config.yaml
n_layer: 10
d_model: 256
n_head: 4
n_kv_head: 1
head_dim: 64
d_mlp: 320
vocab_size: 2144
activation: "swiglu"
norm: "rmsnorm"
norm_place: "pre"
norm_eps: 1e-06
positions: "rope"
rope_base: 10000.0
rope_fraction: 0.5
qk_norm: false
attn_scale: 0.125
bias: "qkv"
tie_embeddings: true
parallel_block: false
init: "normal"
init_std_qkv: 0.0287
init_std_o: 0.00643
init_std_up: 0.0287
init_std_down: 0.00575
optimizer: "muon"
lr: 0.0119
lr_mult_qkv: 0.7
lr_mult_o: 1.52
lr_mult_up: 0.827
lr_mult_down: 2.0
beta1: 0.95
lr_head: 0.0059
warmup_steps: 200
schedule: "cos"
final_lr_fraction: 0.0
batch_tokens: 16384
seq_len: 1024
doc_mask: false
train_tokens: 88530000
steps: 5404
dataset: "wikipedia_en"
MLP neurons of a small language model. Each row is named by its layer, matrix (gate and up: input weights) and neuron, and shows model dimensions 0-255. Each number is 128 + 32 x the weight over its row's rms, rounded and kept within 0 to 255. Numbers have three digits each. A neuron's up and down rows have the sign that makes its largest values positive.
Before each neuron's rows, "fires on" lists the tokens most often at its 100 highest values on Wikipedia text that the model never trained on.

fires on: "ry", "ign", "areer"
L4.gate65:111162136165117094176105174146128109135130052114167094140107189115105146137097143195078156134091155073167114146169084127161133131145101137182161141137112125148049121165123135179171175083096128126064143106130104100127157068115202134149126101043120158131142123113122159110098089199104118089125152144083146132090085113156118107091135163095089114129099152168133149193110114112110172147126110068192154071064106147141117158189112112095103086073100110066098102090145189143079178122097052044120112077129097076146130128148126161129143145114104151087114069142118147128129100124077158169137145133110130119085125126107096143113183194149138092161133123072140160164155107145158110067120140135120118149122172186156170125140149122088139177160147098152144141101093102141112099163148156
L4.up65:095078163106110141127165141161080113064124115176128092138167165146171144128147147195129115105135151173108123130163121092176111151168065160167075108109089077152128132164136090103139078105136119118115147133132145116128156164090151140097141108123128136175174103126127101149075133137122125120100130115094168105102174159074072119103080143142154138116074132112119149057129101107080181095198127118146195126089107095138109113107124147087125131065117092113074129137147067098113144119133122106192138115119128079132147155124084111144183168135097180121135132128112179184143123124144088126134204176119089186113103060095131079115176179194100098204119167114110149127134095102137106117112097218044122130131127128142088141109095183084113167160155143193166135163148160048107095170127162

fires on: "y", "my"
L2.gate138:076118081126113078117072115141113101120132095096104093093132115144105112147135097161112133193201100075114149103152147101152161086078137093105037138143076152141183123195084133144145144107195153120132133090154169094036148131078175118130142181173207112126131126094053149121080087088134098145177140111140112161097177070106111152128135081151055162118138108135145110115123087080150118172193094111160151096118118131090141126168154139156101150097157100121120110122153169159126105139078112113111098115187095103125137148120151171153169137078143152110144101110153109089103145133068090111130079085093091152140161102093156083150152194139060091106086161119108166116119159141103105120182140129118155131144117090169115033122142140131179124155180157137083158089147123111076127147116137
L2.up138:095126132153143158103093119114097128182143126074096104109139157103149131065103123117152166189185095117146106160119139135127169063101120053165087120142046131187089129151141080105149176190168107135202100140112155140068111134086163101118156118123144116122191135128066180151087109071119102134180127124120160119106171130131098138118078089148123083103128144166064143128091089203181080131184142124142115149144130106098082150163174113172104120136132098130079160086157125119101101100082069221123087148170103107168165116114187182128170161124110082099128117096105110133121091106080113054187144095150137165152115142140141126099129134100144028129085166163135157123109126109132109144171118123166061154145137140129200134142138167121157149151150163148099139105141102106136125160110141

fires on: "ic", "p", "chn", "inc", "m", " with"
L5.gate95:132100149146084135098097104141100130124117139139117161098118122117168090168185134071166110133084089159115201172124120067162135147080131150113134134185198058090181105102132090091197174098078082096137170105097175180202138156135135155189111097150127164157116137123088123088076123085137147109119126192109196065127148095133109117100158145142123147124100122131154132122126110125092173097109134154119128062081145107155086140226078129134142077132119139143081141206126125092184103106092127127101120242139171140202078108118115156135126134105102150128157097123136181144122186104113094135125110137153113154154139139093157145106115145101145138131143141116180133140142125090164160137137097166176120109157081149085098113148159201115174100116168131098084113146158140162118067144125088
L5.up95:135109135180138167075122104146083098133079123105114130080103108171133097129140106039159160142095142129110167139111101147139110146095119177131118133150122152107113090119160152086136165123140157139095130118103040127085164149035096148211049126191115156134174103128131106153105121157186147123120137189158130123181120121141172084129140135116150118116142113162085112155116120068122138105138148156170106082163079166162142146164109060164127023114033145116132124150110130104097154141144093129138173155162181143126116131196114107187123113104136108096152066127097144147088156095101145094157058097162106141138102122154179162111185169111101109137146164137137089177137159133161117122167148137122105106191082151156127074104153148091156155055141161123049121157147095118175138155114143

fires on: " bl", " Bl", " fl", "el"
L2.gate18:111091154157112124130145115111111127106068159125152130123134215110193129115118126070160062147120192144122076063148109124182164148167172128092132173066133152167143173142099075121117095164114116138085193109144139069100062147142080141153187130121129059115135162147137140101116121122162129191101165118097165171087078117139123157114128147154118158145164150140128131095091174163110065134099164130148080135147116124114157110000131157147128070099110161150167158102088161067105129135151123173155144160092171143074160153162149158163094103116106120104102148148119135197133121157141119141137139082124105172097134132113148158079145060121160110111145124141177122194106147136115164120136129108104089109142046130106128065101139123152156138118132116126123160129047050132157096130135157
L2.up18:164150115125150131132116102101108156129108133155142120160135125136127106135176191194133178133121147137093204151197160079135093119147086113162163085141189124170082152182074123092120078137140137044162103064085118150080159199156160077213124110170095131094109140122101087111146173060092083124158107094158158045164121106119170114102112071092110123151150054106101089127112081095168166099100115153109114144121166115117096181168080092115090150164132151113141146084159230130133125135144146104118109153078167174117095148110140112093094126155128155137108128160120173131137118120102076172168175098125092150137125160143127081129102086161128125119110171108132129159100114129122123094087075140193154113090141113084131136157109103147133199117050091165110118117123147160149135123155122

fires on: " the", "ri", "ew", " no", " many", " var"
L5.gate82:108132128072126148153133119112121053110146165100121150140137134118095094138165140148158078178094124143070120088195108111101111172102124052161175106166178101084125085151080168167134147130118151154130134162114159121159117142159161118150152106134110170107117149127091160151086103120128106122115137212089123181132117166108189122165160085052085089097095126140092123179094118121149133137129151176132115134060151080150183121087130131099144063113073148172085135168145126112092107138064114051154145169134162174150120122151166190116117135128133197172110052119109113082096108134088076094129145076163102144173086071143130144121155195109125123149139120073099133172128125136185108152087116134116132136189084079118117133080144034167119144136119055121134130117143137113081132123086151
L5.up82:099128172073147114102124173132105136147089138139156126067148110175086121107154143156176098151133052200138165087143145085149165173129154149159122155161211091108081149183155148154066111107117192103061146123142089147154110161100118148133096163109142104106149157117119128161106089124157083118119117086160128107130066128101130150112114079083091088123147130089149097138112105112116154172132095132098129171095105126097157114109115107165107116156124073141125102126175096131086108130047138173137169154162109140128093145152119113069132108108068193137135109122120132140092151065159159041181170098084137173124092127167156110133192100196158129125083091121119134144122052124089135141138135160091094192137117132085087143130176174147159167156191094128136111160168164148196196120124095

fires on: "ot", "ad", "t", "in", "P", " |"
L5.gate94:169093151104095146157093118113101175101142118161153118127095189175049132109203141089104167093131146090182147128108146133165156113095102152123155018154133152046162187102110051201131121144082136133118131109123161155147109121196162118152103147137149104137132116111162124088121096161080150088161100053168184140111112119132149085162109109109122116092110145105142077126182135106069105140183156098127084141161086112126130140141115117155118119114083129053119182167149175100087149167155136098110145138139174122153122121140137138106130117132161139128143139128153170172097102121136092105177134111081134136098126103106099110091119117204160164058141155139117155132110112083141121149133153094133146091049081106129155131112146112194129097203140148122198150151071129175154087164122050
L5.up94:083134150099116189148172122132067155195101106143165108151142130127194088130107113170086129105096226136115124130063099100074142146102137137061118138108141163121061051178097074138159151080122176111104105067101089152110145112134103152116093158067091100089109115166080188147159145137133105123103151139158173141121127151151116113144093139121158101181062131089133104152128099116164116098071166103156182130121111182122124102137115121116151128140100149150114106116115150119098089115158139167135131157141107111138143224129191097157156147108164155117152135058167128108131122139141084074154139115133138158125082128135139089085168129121190184121158122087129110080137154090092107201096104113114136205084141163195171175122157094117104081089109109130083202134141114094111112120124183

fires on: " re", "es", " add", "et", "se", "e"
L5.gate206:114087090131153157180107152107109136091108200136107129111144163096153219123124140125133128164139130142158107100140149149137141166080150126144092117112117125084123143214060173163132087161147186121069152152130149106072109138133133097064148102142168153121146168178132128137064149129171116104129116193120124153159136135044216105116068119115088116146120146162166160127091109080082116112150128115152169101136079147120147109096168166156164097134137129082084152117110117100143116155084136121141192147125123111165152098155160150151143129115119173122143123117163066180129106067166119119110058027167106125131093168145127179155129137106070100066090115130151179130092154110181154163087191154181111152097127158119123118109082147156096160087107120113184170112129070113187159132097092
L5.up206:219153050094181173056119132174124126103079172120130082105092108129157160081090139082155110167083135113145083094155153144144143182130104093112127128146178134088085092156129091122136135092122139119086212135185123134118117122169135104151097137120150193080149151140129136114134120103098083143161158109109068147127120129115162167143106111103165124113189109138111155122187077091181117151154112035134086156100130131042166105085058179133103183082083126091130118182118145122085133101173152122145164091099088131084125100121117145141129139110159093090138124155129132180134103098099180191097143107124090106169116174115074124177107139187128154121092125133177106081101149090183102083133143152093133084098126150099150151120098091133172100090083148060154111104135140108140125157120155

fires on: " 2009", " served", " 2023", " company", " game", " 2007"
L2.gate136:106087128125124111181151161165145114104113091157186047149095092108171099167123152162083143134095082128155133106201086136126104157088134121098062132108146122123187097099098131138144210105111197145103140154143148197143099149178083098126077084090136158092136091157108126134124098103095122171148156120130101140161122148107078118161161115113133080213097122109098128063087090126147130113120086127134098105123129131099194164089138213147100138183153147145182119093132112118182121117166123116180115103121155150076140119142124099133192113166091111168191138112113142195143079142098123148119160131089190114131144125069137166092162126186152154107108155109118144105137051189144167169122142166165121082153134122093096084124055145077135154093081153183115128099138150146120080156136130
L2.up136:124107118146166089155146119122174151121083114105154142126117113185204156151168114138110156115113062127194122163137129174107114091151147092182065101137129160151101106139167054093088213119132109115054095104153152122120138125104198123123128119139187108163123112142190048135160143108156147133160112149153092115079179117103102148188181158113092110144118085110083093160072114111121160159105180087156165102157127097171132130105106101074085083186080133101146126110104116092136090107157112127128137159138161131119094158123136120159131180111109172154086137112092038114115086127166138131140167154074148162160089166097109144127115107172131065118161144092109156191142177126173074112133104121148131108161129112089088107177183129072113131163160059149175173157120155135123119176078124

fires on: "),", " N", " (C", " (N"
L4.gate222:116118150091126117168149128082146124118161154173128085140207063148062085146170099111118152136138107117071102099138101118151110108108112175087093113120095113119154112099160177082185105112152166181163129139060064183082109116111104159141124153122119124144131105088119122109144072167138107176051143081137081053139147103137122110086117129086080111109152136192142105081143131116155141135153114087097125137155082142068184159092144125157090107133165102122159053103124149052121093181184093125150103131135084144112093078165117123149134129115105140102169076146142095068176129135086096126151114148113137071142175094173157144109093132169090200175105120140150137127107077087121150148129123169128056128108134119116171162156131095150141100137088034170143139149092173102127167177143092
L4.up222:157153136141168168127127194113141198172156155168102169157122145142126115160135103133111155103066151180123097138081137143137099160158090109171161054061113121073141123150091121146109200215149183144191119171096131162109185102142135146151089114093061115189130157136097118159085099097147107114116092111093126151112111120154145106107104092117155143091120120142082149126202132143141115126121145185204138080136128129138138095080085108157128171133139171073128113124111106112126081154117070144153139149121128180122050168179105125122160113098141175169112131108199071101181171116177163123116130135077132069072108105153144129099168122192118141101102119160105158080155156141143135166068125133167178090149081126069126099128122172131097159131141091141149055124103145070125131124111115

fires on: " system", "oy", "ce", " program", "areer", "gram"
L4.gate286:105108104087083073144141123095116140129118168092171083095107123163101121101162111141101103136103067123184146100109109082182089135110155151106098160138095140160095128111140133123229121151110080133154075144143111128139103122087173190134119077150123137125111118177143142110140137142203110132160129083167078129161125123085094156109129044158113170144145170134178105157113137116165153136141115121117127075160098112136126166138179129103137070138102062130125136114176151192155198103117080122146135107150098109133145113198091140079138078089210181102114066105129092128080170133149161113124118077083112130108173150133129118129116167090168146136163163136105139138116110134147148065144125093128087163178155082124150106087101074053160149061136112154134056164101194083158086181151100
L4.up286:178116199108071085120133122139123120121097102151128102130131152152208172093121115178102135143147117109111097152092165123154057105102094110131150068142128155148075138098083070086163066142117091092137098127218106105156153072131148195116128134139162139114108169203096120121105150178126095149162159091178118093218079167102102126143107146147109143135177093115145201136113111143139169137152087136129163087144138135055136114161116125159149074147136056115197143112098128124100121090095137102104153123147170131100133099123093118112165105091163129111118106165110152119111066106137124167124115123113151137096119131110112100082133188113171156135201146139185110162119076133154121069171122133082112172137183111136145137133112130113131163100160125182124097206200133033113130117132087

fires on: " re"
L4.gate309:131123109112130168172109135155056104138099111140149089127089108151138186139175049142123175107074097142118058117161100078091147177068123126122109109139114171087132120195103146112076195165088082156112198131177128095136112155078157182141114111132127049064101113078113141162160074117099132110180106115128103100142167167141151153050084110151141151086077176138105101111113172142128101157106108140109144175120061161098131148080094168166185125047109084123142117109174159127132143166116130181126099131129088146146081110132084113189152120143114129140089129112137107130105155109136141146167125095155074114106111109118145171163151156078141109143081142149171149110175147138148115127143164065042167116149172127093126118167128137111163132126158145103169125124082161070142152143058103
L4.up309:056106091104112087130167087120134154113120102128106134109146102167102146116132101079175133094041075137123094134098170082182122151138100167089139092171158126137131148162122116146117145140228174131121151149062153177115144129103150135101138117115164159091025161127177185138093181106130148160067208141094123124118132073151120138134151153103103100134180125165152122207087130125071124147095089106093115118133098134147086062090142111166154171177172160121136167108122084124192161136196054092160160098136089172135119101125133117155119114107151164089110110160127156150126132114115101143154133072098049201137138110117139147134137122134141098110123125082125122177140080117137141169171127166094084081169139205087132125157123157120128106173135139072137139180152093140134154131147157

fires on: " an", " pro", " ac", " en", " vis"
L4.gate158:147137109148130084151136124149097125117170109135173130154178128208134084169117155105158092124112158203210132139189090145121089162121150097143142084079102076095139098141209120128119101159111142164084131043151141122155115087106156185157156169145073121035163098120064161117121134129103138066159170125084207122147138176126079123095088154117087129095090112135114159144107201111134152136136127148137124147074169145060129095093139142149155096118124048124147143148129163119164154161191097096130174080092147169159087148124120151137159144074150135097130103066149127136096121153096101081143093143085198083104100114080112177151158113170142123086141145137090157091094103146087102155143079151108165112094120159117123082104081098159118146134122113107155120131136116063147098141133113
L4.up158:126159111108138138137180159137136153142075153147056163173150166109159129104118100123198121153085124128085156169182119130105121135093141190144169103145102154191110174195113139160136131188155180143091066126111072139153067117159120110125077158102116188096095075122141115120091138087126122131186129160152121161107189124134113163106169123142100170146130153115114148109114154179128143132104119077123115094124115104149132141117142146139098067088158154152165096140115109180096161089096153113114180139189068161074176114200092100147146158092151127158127175108146102098155159094128141062143135089154100069117202190168108132135146118099135112135165184129131079090154119078084166061102148126116115085157125131110120041129139136121172106100191135161138185059162113169091130117096117

fires on: " re", " be"
L5.gate64:108136136037151115115158149170098147157140104172140110118089093142145139125161168035104141108122071156153094138142181156134122155101122061052099108112119129112169106158077091132088128104137125191144096107122105105105096153137151108144153107065170129114085196167181065127099117119147068098171133103124066104111146114123130160132173131115155112095099175092123099097134115156127186101121053169102134116092106113107163168127109126130189122122169130169131093093150103097194108149200144097133129158148087109147125108129122119093144094131116102153136094090151146160178102107108144165138196088132098187096077111144183072167123169144157146115168133151048127127140102154196112106106149086158169133153137103144206136123100125076161150125114071142177141137145167138204169145140086
L5.up64:095121098172167100180158088114124079152140124129071083138119130113132184122149137143096124123102100144095176115181137159175115225121147154116165111179184112129067126219093079082081091065094138150115163114111169147145117133093141150094149131146099102145101168126079136123088085143122094151117134119121143141086104189105146095156172115100157126153101139105194147177120174141043154132107087108112122101077098129110140132120169158056136108105064105153118143040145117088122186155157195157131144087173091107109071053118114136094111118106148129078051135176189134170136161145142135083150079104168093124142183150153110156147098136125168118099102124082098078132097178131138062115119112140127137112136090159102150162145101087084127144112111101113130125093089118133142169119107129

fires on: " report", "ign", "em", " years", "ract", " leg"
L4.gate124:133090083102081124137147159087124102066171111167095161071162139160152134158154210132112108101149125144134146064107117132130118157178126101178085132161157136155120149133141136144125129125125138118096153104119185089136164101073118152144100139128184104121136135077139158128046090144086154103105105134125110113081159102149105141068154157157192103115104129148149106118066091079197142133160108139146160122085176133100185130096142075066176077151193132132121128149101108109110141087132111093152126135076084065080142089103181097164156097103158085166092104148112137137137031089089159099135159107115154206158124074135085142082190049126158158075146158132142170133138128083154137076132124097127118063074099110126169185112135124158112109168112120113180097131180118134093110125141117
L4.up124:114164136129106110143138168138137123080124197042123122138105165107135194150105136160183112123162114198107101124128100134106101046084115113144130160133115170160121100107112128137150158137078155158140183107135143107166086128061133080159113113130099166103089070170169160158136166106140149136100181162122184089098140185134080142162119146157124167111135160116070209082129120074097130137171092148116147139147155109086145152077157089158079154107104110144128154145189089124147122082157091175154163108126162136193143225161061151176135166179139133143079064122132167074101100112112113103139091095120082166080124059199143140091104141142099072128132117167158126168059139171142135116111162158095157170098151157149106143130165130133141143158103090121103149133147128107095110105161123

fires on: "es", "les", "hes"
L2.gate200:155137164135112152158184164120166142130140172160104126136138141130182128115088170129112152197155099236116128168103158096080134126109095096167083086132113104107087154142086113141136130116101110082131136134143172133091157076131104116146131137119124165108130093115149138105140122112133157064138100079143112159213152147118112185095102132119134123101128139120116097202064180165151134094119134097063099151148122119110193188125128132167148110057074080146100119100142154112164124125140131116145217161202126165162122148151127133180129131044138112078113220154162106152146131118141101134128086140099128127127102143170133180114101134112136114154112092109082106128107113176094087086093107141154185112147196086106139043052128153161144087118117187170118129119089104082126138120049120
L2.up200:215079133100127101164185132064127142100085176098112154131105131115176137164109134136113151164146122166147143140103144048111151165115084166137120097157078139110118157110093145139135122107086088116162103082116146189110137123146155093133116172120158182153127133123160106080141191086176165091142139057134096152166126162182136132095141094089160133162150144139176132145059138141147116133094110110064087172123075154148155139163135152156183110090132139130067169107132084105132188100167145101154194101093143113207088134172162140177123178067150162098105156130114104107063135170139108129118098111093134097140103144086118173152128116124172114080073163118122123136065143140176087104150067149144105108101191154180112104134092172175083068152122112126071154123107125134157155169083168

fires on: " of", "l", "y", "e"
L5.gate1:186092156130088096149106120129120200133123140101150136158117153150075115171099141107135155149115136173127117160096170141134122139128109078177127100181112124156155144131117177090120108061112158072146089070151145180123187071158115114167086060129050125088141121131127145109130147126141143094108142131142156109170096125129099187067113116155122142112072091126118132141104101089113119105099098107114103133142153120117091184140106071097147151101125184051117064153101180077170168108127175112146100119137130117184143138109137132066175142132097123189117059124106068131125175182118092192111159200095103104124089103068147126127131158097131084122131138170181156124087134065156142108175131092208148074110080072071123118145153179138100137187103120096093156145147131123159099106184132
L5.up1:126114126059152147192136126104093136157145112154126127110175074101172119083165142117095150160153097110175115104145147161142162089069128135124120169158167093163110147138074081082178166153203157081155128177172082086093054174124092128099171119081118152106145109160094149150156122072149127210122147099155168114205089112173128133086111165103107107117153049159123102114136127126098131142161152066133169129097117132149131132141142085161167127170128086106127191128095160074131118155161134117157193156127098102143070126156189148068107159127185098070116116097116150155153117140163099127109199051157102148166095130184085098203170149120084138122105112111089163142066124106111115109179166146157104156119142170132134173136160122084092104156113118119119135102130140103103132122096135

fires on: " bl", "cl", " fl", " cl", " Bl", "fl"
L5.gate253:184100166149160105146148091109106109120128140167101162166145137145118128083163169102162163149161154099118130069146059178104128146116107148191137169053147142139076144144132111115074050115141094070138094045105118097172107122137127108178182168097143080137083109134075107174119107100147122130102123095132135169118104124149135113123139220117100126115151131101168124128108121123096123097159157103084132148103112239120136157083181168166141165090153151134110156120058116148158104134133145134116111189140168126139133137100108113106183100121141098097132216077074079118081073138154109124130140147093134106094078128142101063126199087204122110137088123123167157120107112099187071156176119109136140121116130138116124154125157100149110093165076088121161061126090156080120118159162146
L5.up253:157109144173181101133147091166145136126080136162172158135108106089139146177146185074155152090143157171073141070115109104118066143140112110085121161110145139120129146199135121161113176094140120093128138154147187144123156148129138124139164106131158164138085119084110119113097109085099089097085131138093141070107129161095106169132159204106124101065174088093098109156076118092107128116143128159179075142110133161108185156100161176148076097074127137091139109187176242098131095184136121114139139165094092156118134091146093148065153121142183141147087157082154099150103124110120106153138127094130140082128091183139164123144131089107125055170094102181116103088106137159082076156138143140144060127134078174147117102112077109106183101139137165151092098124100117117225159133114120

fires on: " Se", "oin", " Film", " Le", " Ele", " Cal"
L2.gate223:132112113141075089171153113102120152102111102103088119203127120132096134127062132101088071132063163083111121127105106157100141217203172139127108149139108143081142170112093162177082130135129157161147150105159077119122131158160173164120107120144141164170098140158122129072117119098156190138078139080098135113184132138122083128132170113164111125134084143131125102134121146142087082092085119105105135212143092175096090111161081112086108152190104054111151132145061116194131096131155118128179142116154178102112149124115125166060177152105145129185111156138137089150149179082132090134178121122122177177148155195149106142120131150116065102187135128144110107188084177106111131145147159168103112117069086095169101149078109155138168085141079156111104087071131124135162078128151116
L2.up223:144144090135143078158148082128166097115107098136142121159092107107112131106049144175169100134096139094123126161115072127072098153166127073136147170128075198134190095099098112117045142163134124101110130140169141089185135113151103174132132154161097122106077182130153156100070130061128146102112157111099147103158145125117161108164132119119145112114128154110107111151125088137074069108088146100118114149139069231117090107142147163160088090167160096115139134190143135194132082144126141155062132208182179124149151083083106109117111162130146120123145085135125114194138153078124105147157139143102115161194098168092080128119066137108113050153161069128121132110154173042124129140124147171102109094111146093172134196119108161168120102104092114089154092110164110133109105139151095

fires on: " bl", "le", " Bl"
L4.gate181:125139100115110084156150128158214141086165150129095105160140125143176172100165119126159137139159145152133130101119164103154103128122183146123106148127171161115084169208188132107139150120128139085139099109065136097140073090099130194177092113108143120044067109155150111118107192178120079155099101108184157160100090148139144135082132187142062059099153150090110142156140099127057130141109098148133094155101068148182161167161121150161089073132146103087096161079150209097129136130163132070126118142092139095107153136171116107121135136112149126133146132181117153119149139103139130113089176056124155092149057156120147100147115135147161158112175112094148087109104124156086129127154052140139102078138078072085128097092113116150166152138104122155062079166051109123108160140125144
L4.up181:126127147192162121125081163113092169072123145123140109131156142160152126139108138089144145119158182104073151063150112140080132117183072127160107167125157133142146124138200128091166130104147089067151080103092104127148115129147102152149118117110072140114094115166105095080116121128131104080064184198084171169161138150132126065110101092134131173102127142092054113096149147147164122101197140132157058059109161167113184149086101109113116085146116141129151123078139180070081181145095145138153088134155099188134143112124150160087093098134128132104136117141109155116131046139118059111076107095137136107071076115085124155130120204055149142132105125165082101075092186100145111142122106167131093145120168108134108143087123183151160135112047097140118156173164151135152109138086133

fires on: "ew", " out"
L2.gate126:118101072114145161151150082172131105157156104159175212096164137177117101122174151117043143124150125124140150104124171188078172149138040101144112090133132146137166190120078118075135140138123031202146135115141120094129035172136089141143139088120160078112150112145153133128077128163101149107150125127143154177164124152116131163112133107133091144144081185120133105151095098194149092137117136107123172136120134132114105119101089121161097169072084169208118132140137170092149108142132069151183178160129124125159064139164142095103160139119117119155195161110107145120111162180122160132117144105123140192137086174138152173173183192175125140178120111127136170172174130167098139111117144095079106092075100098126154119122077182130090135136151135145103177171127132119144119168143105
L2.up126:082119113129150127151140084121131119140151138112137166156127100114121109165132069026135107145111146141101142149147100088138146195134111111076088163124103160185116089112099171117111106084143116200156108183146125076123094136146188093119133105118096085145146126150159143111154157104150125122120109076120163106116189142112146173128121097152096096113149165091156155136096116093092127142172159103107103163137145120093142121136141093139118173145090046193126164135124106115116153183125167095131119133100107124132042140140132190104070150122122085175156076095168130167091151122124050165163079142050134148087096085095063147107136175126117156126103179125058141187200128124118141186138120070066140090093080131117123103107221097137125122207105152117140146161131184092119159105117102

fires on: "ct", "eat", "it", "omin", " inst"
L4.gate57:116071116062147129191124175069130116112142074088150137141065161176165160062170141119180103106136138104095066134091147146169109125112137134113144105149080157149154134087119121138093140203145145154104137159148125113114147147100098138109153107083164128149098168103126115168077174108081126139116151083111108069135215086124150148113113141111151145106117130121147067136106095100103130155142159146153088147182154125167216052125133137078118132175125142089147097162183136115152145163156100081125147187132108101127158217180106134141154114144141151201165110140155153141167091145157112208129118165109134105109109094117102080103114140162141122091174189159135161152151085163137125218122093111127055102229116130127124085140146148134130127120147115080111138124123132075127072105097120
L4.up57:139078135117140135125182124128128161138147166129139099132175138123118128132163098125132177103092159140112120173146170152174139141097145158096159093138149063085122174099167123179099132166165170183109185144148100076119122145084102107127124142087153138199099124106149157148103139137143141107133169106159090131119140125155172075097108166074133067138116132165172080136096115118090086149069136124135118164147135142173160071160118138105142046148117179133127144103166136067101153164159128084091155092100193111097151080166175054175126145171090187150177165142179114087154147119146106080126046120095108116132114210116109105155128127155177112108186116144154123107090152110116116180058118177145085113165163142152089108134046131086149098149126136125136181053084099127088161119122182

fires on: "ew", "ost", "ev"
L4.gate97:100158091104145144132128095158104080083129126145117162152173142152096103082152103075109110169154102101155162117189103085122114140151173100157124129117099143086110131134100142161151108137148154156102117136160106123116113091155120062112165101145088168175164122120161128162086108082094136095149035156134096132146127109165187154069175109072099115185092166103177071063117181115077179146084097146143167153110094122130146148158134137149094139101117144171114176129223115111112125195129143117142142133159067129116125119147187064151144145150142067178173089118117056149107096087109125145117166090092189123080172130075109142092120122205108118149119095132190111160110078139119093101123073155137039167135138119139079165101128186146093141152132148143166137078100113125135121168145158
L4.up97:118126084139098153067106116150127145137117171124205099063189080128150137092119095144046030091103087168118157115138151060092139134075137132104125140131134142156149083147133148149080153162127047210102102163101150170168092187158169146160183159101130157149123111110191137165126118091185118120126105166155177131172156162109134152167115075073127117128098136072160146129153126115181091115089170160080121124076147151098122153110111142185186122126108143168153107096158181180165158133093159145131129123125106135146157141082178095136184140131112131142125168095122067132090163155131123087095107100080156150157114065103153097155185104142113148148112198107097101109053117123115147092124130117147183113131117158117127155058167112149086121169110111082146125156148107114103113143108113

fires on: "op", " pre", " win", " char", "ost"
L5.gate300:149175128129151143087078121140183106188169140071067105144122104117152113142126076111061077186164089139125138164151160078098138140086128135135122114147106123178100062140078166086126133176137112190107141069195188104052092120201125133105088101094114113155154133195097120148127112160176147094196036085140111148149167148119122183063077146095114096119191149159167156182186184129121110171130148099096159132179150132139142056145140143119165144126093141197084143125137138148120077195092124120109130155140078140077171177112106117106153110131170107133111128115135121140162117137107102134132083138119152149141151151168151097140192121133134121129155148096131187145085087137114119121161099133130200154118138099115090146148141132117205124127113070142155143106100139117122095100118117
L5.up300:123114109125110074091130153129091117089140207105107100108158131036145105181130115139079124169104153131128124137131169114108142117083054065167148082177141128152106099118098152167128176149144137166115112163153142189126165084159139139105077131140131155117185225165120116143147092123168113146109117056110070112153108107154110130127092102137137139145103122111149140133148139126078090074137099092054134098155138141131106056118112148079150109078125165143102129130191145177144084155161141122154164089142094115120154122134154081096170126146146135191053154107180111157116181121110137090110130117139096115080122160107214198101129103090070137121109081168089161139073156160107116183134155079111093082153100160125191166151140177114114063107148131154117157135114158103139143078174094

fires on: " mov", " return", " tri", " Je", " ent", " fin"
L4.gate132:063113170190164136150103140127170152210098131125103116089090119172107127143143169098098178124143128179179104120148087151077122113110089072138162139146166142071139101155085135152124079187092105108123166142129141166174059196148174145135098108153115118105110142112147094206115111140143157165095116124164133126120115139191121176141192133122120167152107095151165112160121130130116139100143162147101094156153147109113102114157151082068099156142109097112168096141084111159119133131120070072129169148170112159135110168073139178147114168098104179202174141146128143123106108079174124153159132146088132065152099166155089060138131137135095119163136083101116090152103176191172109166144141099082082103159126127205146161188079086127122129123114117159106081156205124067109132159088136
L4.up132:067111106215134128170090100133118166126055171106125178080134158118142079099087123102088124143112120183180148164111145150105140113110113117155105099118175106139130127172103133175128138146095106102185105110158076119180226118101107145158131109149146118094129111090106063156074066140116176163110141137070159155120122080166079119107157161159124170134146093104152144164119091175196129163120109138103052117137152111143053118128142089143107184124157062139174177150176178169118177098123075115127147118143140142132091097092128160114137140104132198135113107134122093061094102141126137158135106104083155147124116149095062062101126145106138065129098105103155153176080119100173113122132096087162108159132162120136101183190133140133124115111148116087088107102179153128098096086055124

fires on: " re", " co", " Re", " ass"
L4.gate176:147122177094160154144217169137138189175128152080097117137101164201092142104126080098149100132143123134134087120124168119110129186079152135044114135123072100132113154145110102148043097169138138123087123146117087063133159140143112161125108125126096132161161143138214109171106180035137131117136090146146107134166167219100141103133101110077147163128145174073124117141093133146131147190135117113093178178093104126125124083113122158087138142102126056173135101158109073115155131160105135159202134168102104156146104117144136108158072136138144099147132150089161135151137135123110126093100105106137072143105139135096148176093109189101117142131162075125060146147143122106064132105166141097139138142125102147101064151105114158174127076111210115127102127145163151053187113167153149
L4.up176:089096114187143146144137122174122126172104169091102079104142171099168117149134151107083113088145136126191123132139168114142121140087105104152132169091085157176158175104148138171091138142181122170136130162105104186128080107120113107049122154127152135097103169132151161119135128199150176076109132094072148113135137089095237113121076150130119092117191137132133196134139091111119122142149095130064087139132084139101126123115153127131045127130117188116103146163093167103118102116157149134088167192179118116080119163109225092139153029096128055126073122088168126173140137117137137140042178135155189137080113110119124087124121154101111084112073078071142134177113120153110115116129112107110129134098124144132129161141111062151157133117088084116132085126104156107157157124130149